python train.py --num_hidden_layers=24 --hidden_size=192 --num_attention_heads=2 --num_key_value_heads=2 --head_dim=96 --intermediate_size=576 --vocab_size=1024 --hidden_act="swiglu" --norm="rmsnorm" --norm_place="pre" --norm_eps=1e-05 --positions="rope" --rope_theta=10000.0 --rope_fraction=1.0 --qk_norm=false --attn_scale=0.102 --bias="none" --tie_word_embeddings=false --parallel_block=false --extras=["capped logits"] --init="uniform" --init_std_qkv=0.0271 --init_std_o=0.00391 --init_std_up=0.0271 --init_std_down=0.00226 --optimizer="adamw" --learning_rate=0.00195 --beta1=0.9 --beta2=0.95 --weight_decay=0.16 --lr_head=0.00826 --max_grad_norm=2.0 --warmup_steps=396 --schedule="cos" --final_lr_fraction=0.1 --batch_tokens=65536 --max_seq_len=256 --doc_mask=true --train_tokens=247500000 --max_steps=3777 --dataset="wikipedia_en"
MLP neurons of a small language model. Each row is named by its layer, matrix (gate and up: input weights) and neuron, and shows model dimensions 0-191. Each number is 500 + 40 x the weight over its row's rms, rounded and kept within 0 to 999. Numbers have three digits each. A neuron's up and down rows have the sign that makes its largest values positive.
Before each neuron's rows, "fires after" lists the tokens most often just before its 100 highest values on Wikipedia text that the model never trained on.

fires after: "a", " e", "o", "ines", "E"
L11.gate453:471436461459492477512476478515493496523507511511480510466498532467491529447488516569497518455482490437487512460513536457486495465561481490509494512548487550497465483571527504445502460508450549478506479495539478597513503500461506479503536467410469533494460492400382484446500457439548465512574471564486409525549459587525558492515500494552489495562531491543499613455561444473454531535452456523493503442490517565467535541476499465522579457541492528605484484541452558504469457510506459548524529479483516492539505531555454442440538547504537423497492549463433516500487503542465541403
L11.up453:399529544442508476483524457560469469468501568513516419509478580465586486496469492526484487511450484494550518465520507576508541464435505514479481524459580538474536446474514528486477516480428549510509475444540509522510482498429488408475573473488475505550489491472509518526551547528463522607461443483516510505519520494446540472515451529504486529535561451443500445464468409567518413447436521461481493537479509487553524496508486500484474536514497556469410498559506475444450556506456475520520543520478462450484624514491447546458521566497490506467488560454469515525457467420528535490

fires after: "8", "9", "7", "1", "6", "5"
L12.gate504:549515543502543504469530506524574413466529545513489495518423469517486501480421493481547486547524508522442451545539504455579518472464388497449537479458502481453470500531478443531409610513481461471496520494393483552555542491464493481459520431469580469504577436461492474490512480477440449496508520517479471469589519516450555544564507433489459488533521510477497452504496503496473484482486536407470524491499526568520506504509486529525476458508528421535514521473496480445477514523535484472457409510533502477477454492431555484498479484496462558445475514464522470511544466539518524362
L12.up504:475486507557486546447542575478509543495509536562554463495458517454542441522445461511556513508499551492489582510466514504495554540497498486497493515495535476513476546580453478385482461631529597477484456490521462537468483560557512511479559421539501538503558495507497572549528548476528532439533385483530515468437566497500494571474447503501521543508487539589466597423508475481471504497501528475483511473507473525507508549518516581430489516444536539408558473512519469543473508497504465523474529538517480518523499483465419495532567479480455489499536497450480495501499487482442549536

fires after: "a", "e", "o"
L11.gate512:482470490445526502561550474492524503504576547516422542466531489504509527499504538587449494533503491521505456539552467497524516460453501481566501571548516474436475559578507519542484553540455450448498517473464561560502463499522483499532527490468496459517565486554460531481463522490556467535420437495475579500519483440564545498475574485530453466477554524519447555543515495513465513513515450519511523555457488462544492555448477513519548535457570463509588534525437521538549589516498455572512527422537496491570429567537430481444512551502503421526530496503459460481518546499537507412
L11.up512:599482540530544502477473489485498525502518493508484508438517520529463510521483463447469522463512509501460489522513506509601508547448535570533592484525506496545539517450436464451492494483510464480459549529547557464512609539535440476484526499470518471482534526502523536459456436536531550537503461520415484510505495527507490456542531504539565463574516393510550481612551489547601474447507466454575498516520459546508414500504546410543525515511540466495495495543493487480471479454582516461436507595544493507492472530488490481491431521510511397502534542520522493506502445527531548444

fires after: " (", ".", " the", "19", ".\n\n", " The"
L7.gate222:538438476477465531520458421454508520448547487496478515494480537489571537525523507483519427500473460424469491559482466499549506436520491524521463445461439407512447549540490505525470500589583447455452457561556466505535496508494518444509523430437457526451501505530518472560522528465529582526564467480439511497445417446486470492427557499455508504555564505512500573472501534549521492533507499448517564547487520483494528500493490457558493499537490507501552530480453577508618445575500574545449470499463543531493502511502501490417456528515493441539511502535532560476548542526463461525
L7.up222:488447422517474570463435482481493434496430493515451537517469506460512543538502560482520457461500431426539551523517496569484466533537536494458456459477429458508441514488514509510510534535540428528494462530514459431532485504435489462557465518497539501445505551520550500576476470444514538539491506502522470512423498502521460490492550516510480398482545508472534511419580485511469507519537577522501511522510539441509389473539455455512543435599516514539575517532449501431538450555508489604489482426549492461521502517566466491477520537531553419495515523477514521464505463555487491523

fires after: " ", " the", " v"
L21.gate284:551510500527507552509496507528477514473558496499437470505479481509558522485438492512514466526465497444484504469488464445424442541552478498518457522545531502539526552517501476461470487512530510457534538437398457512464474504488594484444513468456507482550470490449403500477483539514507521640510488480464430547502475432496511530494455548493458571526537489594414566525547508554518440530462445484508567516509485440499533499472477417480454516523496468510461485548516591491557433451446477465574466498550550486464546486563521530460544525519566540526560465556526494542487496488521459566
L21.up284:468543424541470478468496505484526517443488508506483580549462504547506497522438523522440504553478499548579507555520517489473523520543426492519467434484563477453533537542451472484540535502521503512494515491464511494503515487583498493584503394558508506502508517612528444528479569440455491499534501483464451496493501518500488449504439513461573457477503487487567539426513475487471522517542518434529558484458535487404520508502592450419468550558543466528540484448514466410535450464498565504547427563546516450546500512460527507461502538535549535526472520559425439516513484505564505509

fires after: " \"", ".\n\n", "==", "\n", " (", " is"
L10.gate188:457478527460536510489516491508462502463536503452407420518538499580496495477423476460506483469474467476478466482372508494500506480465471445549474488572498449485528489547459484469465479526512464482465416559500439434603450531525496550430537477505490503422519521545496486525487513522456562552511493460450521507567530553413515475473450534439480515469571483460511455546522540500528536495532452484441548484497502596445510527443484468513476508445466489507504440420497486514576437538523553534531464515475508508492549542478531496443446532498439575444491450492467476508508425509422469492
L10.up188:470559450443499494443479470553466459513460476421409422494459498541502531544517523504474591444474483477465534454433518521508442499472478495516464490510491519533475494536418484486586434521508428575430499535531480415507464556456512509502449521505569514419481517523533513528451497499469588501519503475484507496495513541472516459462491536462469409467550499488526479483601496508555535490552548508451485450526513609498475484539471491496509530457494512509515409437484486472539493533519477567505491513443502577495561494528532441472446461463430535516501488434503463489479429463435461549

fires after: "19", "9", "7", "5", "8"
L8.gate319:490528503427524504525424486409512550502477510505514499531506474455547535490499512484477533473505519450441485496391503542462533526480566522500493553518456467532539486491499526550492451521562504438476547464533525588500521577521570549503519456494530463491426443467476479494500549476490587503536492515487518469479549448569545496492410393487525484477512497519457471464519507509598478523541481501534519611557482507540430403557494454464474395488553425471527516476543545460532551511493457439507501523526488454498459513522474549373525509468495517529479466458498521519512508505502461533
L8.up319:479478524431493524446557516501472465537462564506549456494500350480493518510449525380502435495571516439565501562512476499485519560444529490510502422490458517490495470461505467518539489514513502499473541487491561498479484490442521533525494521512435544543475509433460538519507466449486437505455502448522426500482497519433498511504470481540431494510473468556576626557512435476455557397518513581554522457488492501524493541482517439421545527510526542533472520498540460464486508504546409482483518482545474433506452524476494556524517476533531451544509505529529468536542503555461465491

fires after: "4", "1", "10", "9", "5"
L13.gate371:529436548502491456405506464371520465489553534569477428529455539553512459468418539478513490479447490544568514561458525512471477454450453532483476514515532548496505558521549408456463507491446522497513523528463467544509451522520525481491511441445407486470536567525441456528456456404504454476443523500506495534509533512597464518476445473483535495572513492528496454472508556526475486511511468477501473541492505516485566564470499458545548485493498475528475560550492501494489506541536538518515475512485504478509409539478545569490420524539511474490573545531444435568528504575539474471
L13.up371:551496502496410500526511604417528486430454495545561532481448409482508470514473500530451485543497496525513489529515487560514507494519553466464535603467508503506469481517479467452541485551541489437522544578441454516541510589473493447542535526402502466497458540512509557560497503546516471430504483516511484491499543513501467490569549439391542521508550512566519475540497501489585505490516464548479507574518499525520483515489546509471498531456506497411524536442486510556480459548497444469505493457467447476466513481548466416599407544506424494494534502482509472458526475553515510510

fires after: " w", "ee", " W", "o", " ro", " se"
L14.gate151:522510494482538494484481426569516408514530525497500495475521541552583478486392489501522441520500554430436519465458542465630442493503462488544474447518500454478499489514513483494455558462531477485495558461510543551526497423424551426521552436471533463528547450467505542439478529583492505594508563483427509512576506477455535507462532476502468536507456451463518477514483531475471451464509494424506476539476502499497517490526496493518536525497455508523542565383487527487482518419547479450464505521556570551436540506469497571471473504556532512555504454516496514486435520518500504517
L14.up151:520579577482508542481512530497540492465535518512487427519532542447537440489493520522489483507466540517449532508522552494521437517574491429463570497551543525494441562502502531513508515444452491539548584575480493490540453430465490445510520528567540452462472478605537522451485477488537490545484453475445510443550533523512473457536428484524534555464539460518504477495508490508559523555557431518399509531515510440459543529485477458523501487430476566508503504559522488536531541467524490430489493551459553497504504442586517550539431485522472495505510467493471462532493409574427520420

fires after: "20", " (", " ", "es", "1", "19"
L7.gate403:478530479548481503539515454574447454589516472519544513504590479553452502542498564506461571433565527495496513420528566530451434533489550573434502485515522514447530470491530514551512539490468510503496441529532489515514501582466513466522546547544448546507523474408472463551497502544473478469517452512516469505456545507463494522541550449492404533521602455524523498513528473480448509505531469541446516482426515431507531458506502465482499487527507536454573508505507414528498492541534539444482418536456471534531451430433523477451526445491465449494448459514582471477513480472548439541
L7.up403:480522510515569469522536559523464502536483473511558528511569480503523474484490513553508466482553462499342449475546585494504490585486463465465534518514518530471493495457465485529551513506497510440441452477538461526412528543457533479471520504490471516555537496510464537540517484516475521457533462535557571481448524463489513591483537495399554484519557484485529467572495505533469482461539489516488562485452503517485507418564471468482485432494467481472518539503485462580482532516524569493549489573491568582534424512515429415476487510423554417450478494469550539518473503474488467516

fires after: " sp", " F", " R", "f", "et"
L18.gate57:519489516495445452470533493552562534513553535464579513483487487496513481506476512494551500519358539562504490420424488453489492508455527495500521613523545515455512478462540488556488517569536498531521563491550438504586474464558501486484496508441492497384579499485493528522501541526503536471515546470534511575465517545565460490493464553484520601480484499433473448515440538456476512542599516507462499489549433544476453553449472547454473572559532523567490493482488511468511523588480528498518476508509514430557534460431485514553487513537486499525448515516513500475483462518451487520
L18.up57:410484473497459492469546518521533476526503518529537504460540517539402537506445586499512428449452503545462429443439477482488480493517463443480484446528527506469538529542523516569466504531480580468503477501546509439573440517507500540541532459527407462524453514577506559509493478496482474527531482568433529496454492492465498443510446563474542492455519527499540531428557510464502465536518493536507522533493527419513512534502513419476475605486460466500442487551529510588445427425481586556516499536510454491553475567488524540491484496451444518504516484435439522525531493493442481457

fires after: " th", "19", "20"
L9.gate511:494485446552486476490480495500496472516471542523494545509553499511535546544527513508468543501530520466494416526394384537517457521404435512526486494594456422452543518449553514555462513473453476503475501479504448460582448457526513511501497512470508525494484539530403478476516482501534503515479543452481517527550507578456509400443515525423534513474474490492473477500498583539536534560443443456473483525524503576464543500476515457526529437520515440534455483526533492513510477516488560494470488540522475510504511589418466564475486509502470469484418556547477444563611514506530473526
L9.up511:559531533541469443525495510528479507581440536548489583446455414557476514544559447495460501494492475463448477501471491518491549561432469556490432504499431486482504505470480484537530511531455523551531505445542465485519472474524569472483423496534497510431516477585509475476500551520498508571493537517536511524479474504499447458536491458491461513548510422465468438454453497540494515477436433464486468511525440557460548527519510482414564439505550487601489481537560530565469571464499526527537452534565453529488538519540435552501474550523522502505426527511445493619490477516499481455

fires after: "9", "8", "19", "7", "6"
L7.gate230:491497540542520527547551567545511523459531494497532475516466487520439430540475549545464551492595488516529452438557514478487503482489546414435474504420526501474521450480440508451466468465518529435507579522449515555473595532496463481475504481571468451514513477528543448489517549471449545530528505489500526524475423417488452537499484554457452521486474563536493515482449492465518459461439438486562528522465483472471491376508434484512519589451505505561527556540450524493441562484474533518476456466546496412510490469500473456495499443499512480506555465528558467543450521435554470494
L7.up230:561555532536442487490480521466457500450469478505531518485485464463522511486471489450570453448488516444595464507533508471489513543449592437455393454546506498501527532503501483483496514453542455507455539518554448461484527461394555499517468524540541495468442485527517518536478560519442513456500456457489511458535486452499436507521528453520490459501494523456534572419572443519523465473529515444523471537477450468434475480507460506510460474482542452574563533509479455501513542534469493449551516485517543405479418547480506534539526476517515497549491492544560404479517574411533504413

fires after: " e", "a", " se", " a", "o"
L12.gate43:584484592478550456525505541438547461489561476482450449490515514531423451473493476516509486434505485468516530476472474524562479513454493506507464498531508499511516523571484443461471566576470444507545494578523500492476484496484404508465497540450429500536489440496414506524477438465599409486504459513453520443507469564492493509452503488512500500469513493531464559602531507488519498447470469510514520474494565419531529534438503482489556451509511518507462480497480500508472494544532393522492445511532509497504432548565398488461576473533455428588529518514428493483531513529467498534
L12.up43:485540559515523484533496522528572524578528494508504542485512537573420519462464460536495510431521434452515461475580469433500510483506419503541582510548590478443508513506551486502459459442435508485483496439529492472483474518416532439492429450500561462480577524506389487480525567485538546500471452500566523479513443409519551508451472451475541526530486497505551484539518408481537472536521428512433492498545484502493507540467503536526575478535566480562465463538496572490485526508495502539528584488450486520519486461547451543496467545494438474528535481476517467487487449532454471516

fires after: "ord", " c", "ong", " D", " N", " G"
L18.gate129:564473451535549456496567521476491543445529455504477488535443505475552525467515472454524452537550531509452496530537464480503490505460459578511466529545439476555420551544512456511431486443440418527516516511502476514479490532516589537525505451450446557498546567477485394496559493510535534476464484458487487546511463544564533504464453447463491591556506456492469534528498510559477521534550507496505485512538516504472470466449476454512523487596528458449460507551471513470601556439481542514476481448554481458523427433466564520458438513475466445562471469573487533540472518460484530490
L18.up129:451574436559566466529493473467457478576414530529529494563425530529473523481508527502513539502486492559493451523489460566528497450485491490550441472530426486502447509474485429538467526450517474423409494473563444458554508510496463525435469519471507458507475488523541540549533438506482510498478498513513509456555455515549454526467491455430500497449488524446412494462510470540505492383510511538590478511474518490454519487470461585506364509535472547514474513434425562497552552527492480502488473490505469437464461567493559474469502477500528502538467507579473491493470523478506550507

fires after: "–", " p", "o", "19", " P", "a"
L13.gate439:528464563482543465571427460407502509443511565524492472502541577617526528473481468558493464432468509497471455486472528535535500464483461459477442511479538496492525500512480448433493482475439490451407493492555443508594507461432505475490513522435494490521491551437485455505510524429522459531448516465525557543476534496483484472527573502473477486432484515573515478555524464494471519489502501505576555583491506467513511491423514463521488517448448461565507525548474579531527481522459546507541537513449519466482478440520439493430494501491489466529472521535491517485540490579395442576
L13.up439:487511498508520530505485526440456534438433492481517533438449529482545580478496536496443525439484489506526505437513514555457495535482543482464479492436605539493458428495460497458534483459445604466468486474510505466503531462471494482533452548525550448572511559450510514493497516487503502468430491502564522518512507499463481508567547547525492472483463484530518458548590400501467544495465524573525520535535472454550525506521536539474556405385466545534470475550508519504455497516508500512538538514562540502492503454598434496476611472448474427507438543484525514499479469514429491538

fires after: " m", " w", " W", " c", " sh"
L16.gate180:538456597477477496511457515416536494489514496467476437496538513474552486454486589526575481640412504497508442477464441506536562481471499483545508526497475470462485457598577490471440482461499496513514481442455515481519490396493497506474516461462485461485502489534454451474503422507514450525450503482499435487521457452512563504506557532484519518450568511500432511454498551441507526501578516431568527504511506454482444504464468550489449440508467437488509525535577537489428493512509556564458477491476538534565525537522536535473406496536541498503512451528503504481498516548427531500
L16.up180:568562574455520511476516517504546523529468446479513472508616533438471418475533499442480526524501492491527544511484505398487469455521512432511515498491503456476474515528519496484459416469479504536552483518425522458528482370527466503522467491530484487494511579465446495530478489489514521522501478507423483492508508501465531462439493464524480500470583495468452490495524475488476454482536424426479483458461549440517461552461504562470427445486459516493430533566554499528453470516536560550548448521482509450565537494515524512452473450558559463482460410510498500439507427578417514512

fires after: "20", "9", "19"
L7.gate256:507499463496492510536523514526420491519475501507445382502516473497464492522475481504515526509493548490571456413486558553426482534491568489477448405514388483548493517446534489554506514462483473483494494472475490478536473510481519519525453556439499544489497451459547523524464498505552518516492541421495522515502508504528463453574464494530537467500518560540548436528553440438476511503520426588489402518561454512487418461512522515522470443539541488505500531455578483436525535485479480474564548555509523467488437539536467507479463473476451572544529486531511425620492458472487523553
L7.up256:490540473503445482571548579479473555502516504542571470522524489478476526487478484463522511452398500486503457466543533549485532535460499469508495517484489508552525537469437529451437539523487560423558515553466522491455519536510591469481505495457521575526430478557520530494530487505456576500462542532509508455522470494526537486462484492542523540566472587446482417571539507526542465575462533475560513492526533476512502409560545524567533385484527507474490474518490484495482543494490483511485537502545582480534493504489435406470574511430466503576467543534525485477478550466546453567

fires after: " le", " s", " b", " l", " y", " w"
L12.gate480:559473484435463509512529552482440411416604550441529490525520522583494477529458479466513437442457449500512527439560491455512491452501422506500444494471528510570525393527513418474486483469510493503500462434418513560516533550468430519497521498468520476439492559500506532523518487543567523525478462510517518544493485487505583504499605520506544513458498542469505560513512513495501481538494443471494477444400479500570486505468515480478509528511458513512522553526505585492506461519503524499540473547512595554528494435544425493502483538526571532498453550497521526541445534563544466495
L12.up480:464577497504564528473520475488543506456489541480478460543588376524491460558503471509541481538491505608488489478481542558490490419560476567574458498552448523542547550393524510446469498526445459521506502419528528490444519428528479454517510481465515574521489475517482511477467490515538520519530477447467461453474517491557461478495478487517553476498498504564526504485464506557434496550477465493441451486549550476488489540453485440486481439460533439402493557453475444544452530484485474487480442469530480492476445527499493524445496573484508450472536463478424504562517510413547497461

fires after: " in", " con", " pre", " of", "a"
L21.gate156:410463522510548504492542559443516540418492530482517484472472519508485517535475459590431457562482501478459478454412469520426584513448470526512411548483422446475568483539528509443529484498504528515455478480534489548544504466519484458543464461496451485483383518472488470505527566526496506502472537536481545544495483507469521470517489539484488547529467495469486493439552563459432489537542519492467466533486506540487509532507444524551519504431399549459411456559469539479422560475505507490538507507562451493471583508522504523510598532482443494461554463488510553512486468565461485472
L21.up156:518480490500531490505507506456561524512518510556499473450518559506451542493467517493496505482625491536472523528465538605541542484507470473517452550474442557547511419476544511467571475506465549480598452450536455527499407497399525517507517490536506435461488500481544465417474535552515493545454507411528465450547486472518488494415461467511529485500423518520460496456465543451482459516510494500475434440439466449516534532483502492517521454486499544484397460473464512543501527437523496489527525480511505471522451523520540490584483546525497399540477551551529524500476400503429479507

fires after: " f", " F", " b", "ed", "f"
L14.gate9:459502510424467504493520528419533501532569518548524501511512549569551498535526468537551429515476517529539451574525480507543532525485508473432521546609497507517497569439545458570522454507463400466583468552475440575476489457527529485479438491505502509426562540508461516457519505494541540487545459573512449508487499541478503485488556537463494501563521502450502456513547574503535497614518504524517502439483449435526536483481460498522522555474549482532443489506496503489453484531482499566589535520489486524567570581435463536476431517480546536512498517454517480541469558495500481543
L14.up9:527511506503447427546441512434615522480573535549532490438509462558478530488501459520585477483519559585539439464536498507427491484565485416521514456507531516557489592490476510452497503476492503494576467512533471488518515503478509532559518453551482518544511578585480516519505449511482449515420463506503463591467576537530519453526437497429505521485500480499481535503479463508488470437523556466502506514487535489501516536509472511465547511563512531433494431506590478476481454515480503463568539445394477503538480459456496505476471581494518497520518449495438531478576463539493443516

fires after: "8", "9", "19", "20", "6"
L2.gate165:468456537459525525496477501516495505521486442516475524580443464508502514464496431499402511522508540562513483368461498445491508509472501496485538488489478484495515532514450519542522488473501529492486496485506562677442548545460514521530517504492526481534498498486399502499506495524516661519508477504452539549473486474481508503485524436544550497460523486480396516509475540438533530473518501534509482527526533484474477518521519508527453532449514475508632535474530524504504528422471503484467431459483517532489509493469498531543475470553486500448472574392520529438495577506444463463
L2.up165:513505536500495509573511505505492494511527500529480470552482495446484487453495465498444474396507469418517493512416511487483510465494558507440487488455475636514444508512509421458527487507509501499497505471523483513481494515447508472562476495526556501459440519535475518522489525517471553487524483474466472469508518472492524527504490288499450495525486519518506531455487516513562491411478464421521474537492508484464479495499540502521457464501485595523416452515493499515481490491466496534515519519521502495508476528504500498483434508517481480500505531740529499528490516486532447542

fires after: " (", "==", ".", "-", ".\n\n", "==="
L7.gate531:553488480494430545500468479458477502480603484523540436482557580421511419447508449563517479542510556490485444510534469548551512496494458496522474465524498483480559521462464575450458475568555435451486506510536476482518394476474522491405497435468438497453428532460524495542483482539560560543457497514463480553520503428487476445503539433515466471434504487537478474463491557487499512504486530487539508514513509485492445458457555448492501490530478451515503560509464536498537477507517545513512489505555528513499502509526519498485367468567470423490492483511555605491542585566517492540
L7.up531:559514490546429526464459552502482504518555503537529407476498533424507472459517510541476462509507514487523495508547490594486503547489545514569443370479455517493495547471466525494564482528567452542535548482558481448495393450474530493480482430471451494485418495500539526579424472509534550520460542509508479545521471409551439478522565477509455440448522492501488439485477528494459500509487538498483439516495478450499472450494515450414512467499520474513486555446501504466480543530477562507542521477556523465507519526595470459517452477518486411488441536479567562496504536527483572492

fires after: "o", " he", "re", "a", "ro"
L13.gate335:466531449516610524539476482498550405482544560479494472536530508552469555479435479520550500505473498465488529476520497419583453454452537493563451474531481534438503426582500445476412525534530472522542512509484471521519556498482498440427516481421458463530573545567457485500474485538494482567486554509423515482506443559486538532506521489514478527436518443509490537505510584450549514533558442541498477477492516542466527492508441510528475497486435571505522534473459535500525482461561562467569468512563518537468441519520528523427496438456460469570568528475467478496522535546478525503
L13.up335:428517526489556466462471516497481456475503535501524531446564502443487546457520577546491479529515483525516518507500514468534422478474479582471480504461555456409465558567524525478493464527535538497553556449502586538464382517484455395505518498509503472488448529494461514450518446493515521580440453517480484484490452548570522471459468519513550442518474492578532550554548468541502467569563469498496490505539493465550472469399522547543490445470534554504486525471552518449450568483525492515410473482481494515478485501599463498461553491510455430537475514503503531484477575543495502458

fires after: " J", " se", " l", " n", " y", "y"
L14.gate206:493501518426512561531479447473567462477534480516526512478491556479541499434538553362499546534567482584495466519525520432513520468461514460515521480507529561593479510443526490483546483583497458445502532433423528505544510458447475474514476494523538435453557408481492491497521524511484410514454470428441486543485488451511478523523501482540462487488495501469465554561535470510480500442506528473533537558487551474544425485419519520513502511492526515497512505536455436498510396485471524493443423502530451492540484462483453513445509502466510508542473443577563551551492531552555458463
L14.up206:523500522541598430455553468509473522478561461525474495506455478500475493543483531489505408430528541518515437486460403496509429489486490544507448496552447484502460607501505484505492528591509473584536471444541591498538449462478517476533531429511495561590507559533525541493491452460523490504504525477464443545412488503487470499543501457550479505452471464611551573540528499500391494510473501477471472506518536474550477532501503529497525501484515534533418458483557472498456540477462473518550419496514542496530425470448528540462533549512508506462472491542447534537512482470457501538

fires after: " D", " c", " ind", "og", "D", " us"
L17.gate338:494518536555490502522469550442497527528464513505477497542441524561480512461520453509456525471510582457510473502505541478474532508504510485524425537598439449493502513558440498545446599423463468560504542521497510528515505541411510464522490590516520462561507475423548482524587503473480458574488480462480473522518501471518563488421461455448504509502521504482474422538511519446472525439576519500536500472494512539430457449514472455467469501558456486472537460485441564496547467504543558532486482478596491368468451477504493472528488482468462538493473561504512540589455513504450532505
L17.up338:543487515515466479531538507548515484489483502465472563494515512568469451542558494510507540493482508502515471394508502473469563577514500486569481570571464426479469549489542534426496550474545419525519471489538472437422487527448561532528517568461477447504441549514496454427506467508469477553486472504450488497510473467554509558524594478497527490505434483522523531527489496443422502526482518512536502485489499531444482444523486516458450476599540589474559453406500536514505484480522495542472385463563458452498454528496556531452531526460533530549552451543504465510466566522457528466

fires after: " ", "6", "4", "9"
L3.gate13:493422503421561509527490497515499540499528503502523538515544496488508515494517470505608520544452485513607488500571476522538537512481549455533569499489459380489523441541498428480554461465528500467489452517488496511488472513484427503526489487470498475533490521570438494471495528524521530475500555510520519557491445505531510446492521470490543534420390473520502522556500447558535472524486470529489536545449349468510480505512517513511511506530517514600569480561552475550535473448466574488490494466516463516572533514484500483511467489495416530376466482438508539456494534540462524462
L3.up13:511447481716479525505526423497512486492556488479528462504529523486474475461505474526597547501521491454495504466465470546496546543494512505504514485518536580513474489529494414487490470520504503511454508501507481400507525490437400485532436484487515448554518470530492470568523473501434525505500481426497485490526491486453502490500519475517468499588554516477560502409481524541533470496497470489527428506515600515476508528535466487495512509529514483590472434533492516510505481338487415525459523506497496460507505517498473498494478510492544513509513501474506432527521485505617484516

fires after: "20", " loc", "19", " F"
L8.gate496:596523528500521514464496474525498511536535579524494593539539464456489513532467530464545501457516494461503401548472516498440413414480632541479499488542503499514536523452479511582494488538531567514457517456482532488524439550437446556566537518518477527443494528480439488502452487500489522474455474464458469548511508448466477556503527485496544510511558422546468476513503459428513530622454444489476472463470512453475479484498541563493466486466469526517480484462535514517514467522528544543601491504487545498543441563471463528435472522513466417453453501489519473511584527508535540521
L8.up496:492540524520515552572470530445543510489570475467503541433438475464480541440616505475636503448480519542502466491516556586481490467510494471517449511497484534489516504474470511519554526525576495439528499476483506531401489515488499527473480499403454482560528458555572516480534525517427490505520582545516520478562448493455516485472565498454522485577427523484519504553479617569549450484508487454500511475462433531497460501536571562539471488449590525549509495541507489490510538494488566502530486523509540470499520476510487529525479555553540491465502465513462453584460504522488499498

fires after: ".", " ", "19", " rele"
L5.gate274:591376508513469492574486436515492426553554462496478472527460549533506443478472459475548464479545479464463476538563486483460591397460517489461494441510502485554512465530511441516472518571577475474495517541543467417481473478499447492500505477484453535484442468500583484517513570484498545490498543479474461558512485500448535582392501486525415540455502466497466501520443438463487494392522479505567492489395498502547502507491502457534484486519544463549533516459465560475477517541511495515509538491456542505501549523475527545557463471511531487514484430518576487537484522487502534531
L5.up274:579472428491501518521509478545497456537515498454513522500472533465489429543489531487465516458505441457491486480592516520448517449446457519418566527501544510543501477502403510539522481474530469543510483500527521401477473496483469556520533506484412484475449443534545532525494560431445549484506529531481487525483478396471541556400514505562421494514491441469484462486541460524487449476476453494542516530411539466612445486573531447533522508482566472552521537517475569515451542564521456483465523459498529532526538454552507486511518500532544456491506436480556482537434513532468544511

fires after: " f", " t", " ret", "if", "f"
L18.gate116:524496468502500544529482444566505515493486506503535487552566504491473484503447489527514520487482528535500415522493461538490497414489447449390549516475580456440434420479506454527498496538486476512490416495510418524517514448479513513579459471552512468487501485554485495429478462439560470563535411526522531568478437551508469507525452455570547532552493466464564488496534547480455530513511516491513501461486544526529447431480503409495508566554531468545487455534534484511458444546451528503534519533470582525528545431478419538513472518523525494513454577437444548538463528459461506521
L18.up116:517435484500482489520544523530501525487540568513503519563447530569480448523526434495510426532497548506508493501516502472534459460514392520518513454484557442567469516441533523506486540541468480468489485562523452456479441471441551556482516531480462463530483511504471465547450557442454514545487416505511528510514481493468513499538417442488477544426418519463543527484482558514504575517421504456431493439491503466443493449486477461442430566499506558451499464500588452482468430538524542395546483518480509541541521475456562501432541513503475447567473462480477452499560534460538532521

fires after: " "
L7.gate389:465501440469537506514531484512483484555490522478487464459497517521569549470494506436497498555491476441546491486481581441490473514590455547549494511600544498515465506604482489497501550465486471477485434478453486481506497460468517437465520468521516452519513442454499512507551592491495510525510504567563494483464530444552532448500477515445387525525482520466464422501502541577486526508515491486544487500471547578527564509543512457561522528490437551475518491500439517504546387425445538499509558611558602550542521491472486471470472497483549528477440546484501511479456447479524470509
L7.up389:523543419535482476512514542489561431501491527519515460499426521497447440471484525516480531452507470551487503538458530450562433434542493536526509517411545479473503551601536524534512525454494491507476523504470591392555559534480516498575450521534545427513555471564532538496511473498476447530461542526571456465444554528566554417524490501449485462533534563476522512442461555522473454537482453581521507493545533524452464468478480537479580543517496458481471467461477455469505490494480499477489461503505442481512474475492517496460500526489483443554513497564514587485589453496482430446

fires after: "ent", " ", " f", " T", " F", "n"
L15.gate570:522475509438453492560552497502466549583484452584554493507489608493584519489499477546548483514516556582470476509472497504514501525468505503469546484535452480488467545456565456508496527525467426525485463489455467473452553445513545504478575469509460547534480494567524537536497525458529545471397475521462501463511474501501395534490527411477486478504524501495569442465446487506537479396553516620496499484436523468550503484453511477555511492481480554514479487467442563422533502506503523486454515478444489532521470534454476559465509598476484498517440504515428481494531485499530428532
L15.up570:522614515521533462511494542444485541438587421465559505510446535473463496487457469499505462445531571463502415527531481489537494569506565494509547489488441451494467469440537485456467507483501428516524507545489496470471528438462482438492550565490535508511511507470477472522501443493518541462432425497496529472456546441531529463552493481459546496523455517438487511422457510538467429462486562533481459459570526484536523496456476404417520488559575515449450493432506432530476513543471507487470451472472540562515467544522462503479523510448463515500515491542525460462453479532476498380